config.toml
n_layer = 11
d_model = 160
n_head = 2
n_kv_head = 2
head_dim = 64
d_mlp = 640
vocab_size = 876
activation = "gelu"
norm = "layernorm"
norm_place = "pre"
norm_eps = 1e-05
positions = "learned"
qk_norm = false
attn_scale = 0.125
bias = "none"
tie_embeddings = true
parallel_block = false
init = "normal"
init_std_qkv = 0.0305
init_std_o = 0.00726
init_std_up = 0.0305
init_std_down = 0.00325
optimizer = "adamw"
lr = 0.00195
beta1 = 0.9
beta2 = 0.99
weight_decay = 0.14
lr_head = 0.00532
grad_clip = 1.0
warmup_steps = 338
schedule = "cos"
final_lr_fraction = 0.0
batch_tokens = [16384, 32768, 49152]
seq_len = 1024
doc_mask = true
z_loss = 0.0001
train_tokens = 162600000
steps = 5398
dataset = "wikipedia_en"
MLP neurons of a small language model. Each row is named by its layer, matrix (up: input weights) and neuron, and shows model dimensions 16-143. Each number is 500 + 40 x the weight over its row's rms, rounded and kept within 0 to 999. Numbers have three digits each.
Before each neuron's rows, "fires on" lists the tokens most often at its 100 highest values on Wikipedia text that the model never trained on; "fires after" lists the tokens most often just before its 100 highest values on Wikipedia text that the model never trained on.

fires on: "s", "ons", "on", "er", "re", "ann"
fires after: "c", " C", " con", " in", " ", " c"
L8.up604:464565474403524509536526536403475489510509513493499474492515527489429464513480514543483403491549562476401496539471532500400482496555522549450548503476565535557472544517515433469523498410599534536474517548505493557502451495489515550532509514526543562542498487495485528520445517507460574555501509461512514567503436470392501524514504455532503445488505538534456518495474557507551445491568

fires on: " v", " ev", " ad", "ov", " V", " pre"
fires after: ",", " the", " p", " and", " M", "um"
L7.up128:562542442487471521515453529495528495429464484543454497480552491503527504440441509522545441536565514454454493532472549588413484533498544510608485515461507530494533553562554469410494522564476438560559523495460456574473511488519516487531516459488508522520495542478534481472530486422538456460500493532502433475491511547476536558457435541502426524523524516528444508459463528528510412539496

fires on: "r", "av", "on"
fires after: " D", " Ch", " H", " C"
L8.up565:558484542494464475494521456457479512532524558445488482616478500500509572490525488526523506512529509470445540488467498531456475473532487566520517549503492494500450498585506512494479453459497509463493494498517481481498499541509496438510500482530476578533549497495526572502512520481489577498520584509463533494555438511492473473493454427566464396441490511496512427476503504452565503466496

fires on: " de", "ent", " f", "orn", " t", "ased"
fires after: " ", " b", " to", " had", " has", " was"
L8.up365:508472506487505475477531482497469548555479498487465514507458465516514498504486495545503483490475440468443536501471575504442467454527506540498558436530442466523431539518531546509539537545455551583488506505513524536481489515468461504431464598507529500556444517401563426465493475485509450506536477512490508479478557494427548528485512413576494429519481434541447492476489533488489409473475

fires on: "w", "ro", "y", "c", "n", "v"
fires after: " S", " D", " d", "S", "es", "d"
L8.up85:521496468454475540532478486483499459580507521478456480527438458457570440534536483537499515505450547463419535492517491499426497506547520569544497550570500477511467567518463501526455469411507486577415497496609487496500511559532591506424408486526471515531507465477527509498519528513549523493539454517469569476499525473451491483552497476417509481481473479472518441478576535466544539461495

fires on: "ly", "l", " al", " of", " all"
fires after: "ar", " e", " one", "ng", "ab", "e"
L8.up59:491466403543498517482574451568510519418447534500463520497549431473538545571558482496533550449530478495477503505498546460477521459479460508499493489550579527541498488531515579462489474412446516507474520456541495578530475447504587469484471500482519505512467548548485490522466429467520518483488400551474507509520547551446407472490512452504518408482478401533422456494479460528511523534520

fires on: "ist", "s", "a", "at", "im"
fires after: " h", " sh", " is", " st", " l", " be"
L7.up243:535555511461482443529392522481433554495466522479485596527529486527556540508506508513520489498555482471507485425502495501510551448516485563476514481525454518450530508505531560484501507501443505520487514519549503500553505466466485473456487511542514501491576574553511524474510427434593474524583540494515505454500478462432446459445603506605485550496472490517489524490514484482484453400503

fires on: " United", " B", " St", "od", "us", "f"
fires after: " the", " R", " United", " A", " M", "outh"
L8.up170:488539520509431580481537457465545417507475558526483478576537566475455522454481489516470568493505491494528461483486523558469466506497524532570458536545545475525463527534455561527506498523565506537489519429506502564538503538455469503437471485544441495478540505390517471472462495529539580508531486566472523382514473491541483496564503483487513503493483479448523465469428517448500476479377

fires on: "ly", "ow", "w", "ond", "y"
fires after: " L", " l", " on", "ort", "am", "orth"
L8.up636:509484538503472488525492493502549485494501475472489498403532524504480523526487559556502509532574490559572447538465607490516494488481485526542434494534400518419436464478493466465480522449465475552470504454484490473525578489511571462490548543505536548500480569516556457500444439458561498527562505495435522495523539460439461496555519557448438450512525462475497500490509556504570487447457

fires on: "on", "ons", "or", " Col"
fires after: " C", "c", "nt", "th", "st", "C"
L7.up249:502584533511473556454474445405490496547494556532492500546555498398425509559496469527524506519577443538461454443577483541471544532512508518530526506461502541580565588544542515471479455466524571450540488563539512495490521540495544515540474510537518506491477466549527534502458507523478546458445504471431523496449466514512500418471529498480511452505484508455470521485493491467579454515449

fires on: "r", "amp", "art", "at", "ard"
fires after: " Ch", " B", " H", "h", "ar"
L7.up343:444560464526549433459504548489412524505512503502480491555518569516532481493482566582524489560475506492546512445471509556459535457530462522527576567496502430450505483530497471490498395480477579515474512490442444489475553468469526472445488532556478534499576574484517471508428523490490507492494551477512537539429518498474464423595502430508464510489505465461494483484535487415524472466440

fires on: " St", "°", "eb", "es", "y", "od"
fires after: " United", " C", " F", " R"
L8.up433:465536510442506550492597477549505449434504507510488463516455486501450547519497548523561462495502540556576510522515530512451537532547549519528450480542490497505470542515458508483526549477451500481535494470505515566552497514438445510405453514563505559558469528472496469420515513483527485424545508535472515518461494531389398494487533422538538506478528511422500467490467531464512499503431

fires on: " |", ";", " ", "–"
fires after: " ", " |", "0", "4", "2", "1"
L4.up399:473497484502526466546535509560481409419523430554462548539468530476383470536445472500469538517468535529534471538437468535542489493558579529539486442544469454494447581522494456538491513473480548518548516475539533453564472488478510540473466560468589541513475528445471430452471516484575463470502470441525554489473483505465522549503500476527457503531470441472565466466548458500569489442547

fires on: " s", "c", ".", " D", "d", "D"
fires after: " \"", "-", " pro", " and", " a"
L8.up67:444504539501485488457412574496503467532596497467460540469528493475496455499492459473547515506492465498518507484512490505444546515591521568476462518588508479567492507534550509529550485487494539546468503520520394451524553476493495468514437493564494509476501417494523540505452513433544507537541456474442543415519509528456537466510559484534471464452508488426485509474466500502548503487480

fires on: "ary", "g", "ch", "ge"
fires after: "it", "ar", "in", "at", "un", "ol"
L7.up315:581477581532445514494441503457479482496471540533528462479470511539569562496590529514565511530477534559525507384444542477523476464541481482479521513570507533505492465547451520511490464499430448500461552431499569546527483494563445527509460491487534545473567530419544501509528532508567532447523482529524501504406501475472411486547560456509489432534452499436510513497479500506511476405536

fires on: "ent", "er"
fires after: "v", " play", " ev", "s", "qu", "iv"
L8.up89:479471589503416495529458451564519523452497492471524534479515462477503446534507464506592482506479452499499587506502504477478450437521547530421524487553509483486424547436472550463484512556552526531460478517480458494465576500535453534553519544499467528494455534443532470513527510544572448534537463440471493545455558505452550429535541476565508478498536500494446451393444516504494460473469

fires on: "orth", "os", "k", "th", "i"
fires after: " L", " N", " n", " s", " S", " An"
L7.up54:583544540404428491542567523458512524585491490511501495499516486512440588524540476564514508503509477433514474461481538476467556487506433528531524472556452454501502466527487459473475518527520489534524468430531477527527452578530502550536521508525577452492556442535502488435442502443546470483603514559478514526558422481460516454508543490533463493482547480505511469465534498499551501495527

fires on: "n", "0", "g", "8", "-"
fires after: "over", " O", "O", "0", "9", "00"
L8.up551:466473452513524464492519558483506500453477482462544520487505581493511529513457474519497508540518474572410422479494541570464496502556563500507491487433469563482487464451457512467543517469543535444512513500525483544442530562546525478473452525540435489533518515456575507527513491520514506563503458605478516502534503512530471456553542459476405511442476409445463512492465452445529519403473

fires on: "son", "el", "ley", "le", "ie", " I"
fires after: "el", " B", "b", "ad", "ar", " John"
L7.up52:517592516498444497486542563447521540533515475532519505460462515501501480510572487550519525490476453475505432479449496518565527538509521547556499512490394480498408439510538505500455494527516507518539517523561532536495441485489505453486453488445578545525488506446519422464447480545533595535490545497512513539533526490480411526533493454500419401518452417533476477570476475472560447514503

fires on: " "
fires after: "|", "-", "\n", ":"
L4.up425:546545506413529462455472529466474450545439492521482514494569514512529476521520490567483475518534599469437495500477520491471520569549523554526476454568504427495521525482500517462474526493475576594466504387535509502478489537534547514510450504476446523482540467541462535499474435506490465414565504513502572432444518542470442527480470477507454529467495465417449463444508441473577442447508

fires on: " l", "ec", "g", "t"
fires after: " Re", " R", " re", "e", " U", " Le"
L8.up326:438536455468409542496570523417476491454541516500520569434474540516474504522553493498521551482553457489488532501431481447508489490554476520528475549514482501528475468533505472524502477460501486485492541492584445516492501518536498479526497557519481546519514477458471508481475528490482543505511491484508525438443484553459427506506412461561469462488484429492436498460474540477547498579547

fires on: " W", " w", "|---|---|---|---", "W", " N"
fires after: " |\n", " |", ".", "-", "|", " the"
L7.up501:452554437443514472511487520458527487527452496510466494510573563471454416520440462502541487574513506484487443547475506456483437536507569507584417551511486504522465504511485516493501483466537456493488515433540486474502509576497490485566460489518503560502553543507428488510494476525524541474541528448499559463468429571472582530514480469498426505479439466431536453507467484488505454465530

fires on: "l", "el", "oll"
fires after: " f", " he", " re", "ng", "e", "f"
L7.up88:500507450497472478464498492568519502427502485440500494529525461454524500527491530506513404473589447478496537517538406473477529484533508573470504527513440519542519538567530507417504482470467509462506524476526493532483486486435471548515425494565519560529476448462496541519567474497489507581401553524418525506474490571484456468509506473474527442467532471543463419487538521452497547507521

fires on: "p", "w", "c", "et"
fires after: " S", "S", "om", " M", "y", " t"
L8.up503:449487516463503486514428513562499476493540502525537535540511508495553528506448483516541415536511527474500552476485470457481444465559524587442433520519505451496454553501476511448508494550479441521484550518521468485530522560558490525493493504554507470486471507509566563500502527511496493543576569437496511458462503472461579389534520424493526500472520502497443396427559500512538522530468

fires on: "s", "ent", "g", "nd", "it"
fires after: " ", " c", " (", "2", " p", " v"
L8.up342:467513519423481582480557505426468529430446524531484515516461509515516503517503511506576535499483524509379500539493524433486501463526509493558536522543443420493487548527502468533513483434499470454473467504567485552455578491518486542556450547553489504603487489544445502464558498395541518468442485481510522478519512525462503546468560452565554487489533454501483481456565554424564447474467

fires on: "ect", "al", "ents", "ent", "ation", "ity"
fires after: "iv", "j", " ev", "ff", "v", "p"
L8.up330:477493536563506488492471419542435489523548494560488500490558439469515449573606510480521529464486472490519461507513515547500472510525434537429513397463505415462446552479456502532489490535512549510491538517498445486529519476561554547469486525572449512479516460444564477475406466503580571470488464526498515515541459428521464448558527447538481494510495487423522524531440537492520528508473

fires on: "ased", ".\n\n"
fires after: "le", " b", "b", "re"
L4.up606:467426556453517422559545471487507546533513432497562560469479520572534493523556469536494507449483505535480518552516492504539535450483425502521521578521491453516503518515557554597542515428438526487498440481496484516569497537435419491520574550424418536463478493520485452506469506567477509488465516525528507493445503476502499480479459537532531486512541474441406512561490535526476521484529

fires on: "an", "own", "it", "at", "am"
fires after: " l", " kn", " c", " h"
L8.up418:501480526431515399566439499551493523510452492428465453481589438553555484548519506529473481473503555571457490498509585488480552439486470546533532470579475559523526415540500506514490469522538467593501505476574488472558465489535478501569485464512504500496519539518497431521494464492586479523542569527526513458565485477480480493489565551506498475475454474563460510516515486542490450428500

fires on: " th", "e", " ab", "ar", "art"
fires after: " M", " K", " Z", " U", " J"
L8.up130:465477466439484511516563531452435474466530534523506477441501527464369452518505507532489546512494440553474519606500528475498482506573452487500473513509485485484458463523528486515463420517540460459546509495493519547480444529555584486581470422508462493493503582477508506464432527512525520525463445504484555450493451535522497517571452472487548506451521424537431558516519561505462506507569

fires on: "l", "ro", "r", "u", "ific", "n"
fires after: " cont", "p", "ro", "ign", " sp"
L8.up114:501423518529452451499465415534503532497512494454496511462528505539574405522440435473508419519451542491467507534530498494501436443494418523511513482498442408462466560506487548509525509567493489488472503470554505449534576561560537486548427501494527484542516452562542464402493448494514543500542535556525513461506483529477516413450540457531547500451534497536523434452443507454511509522449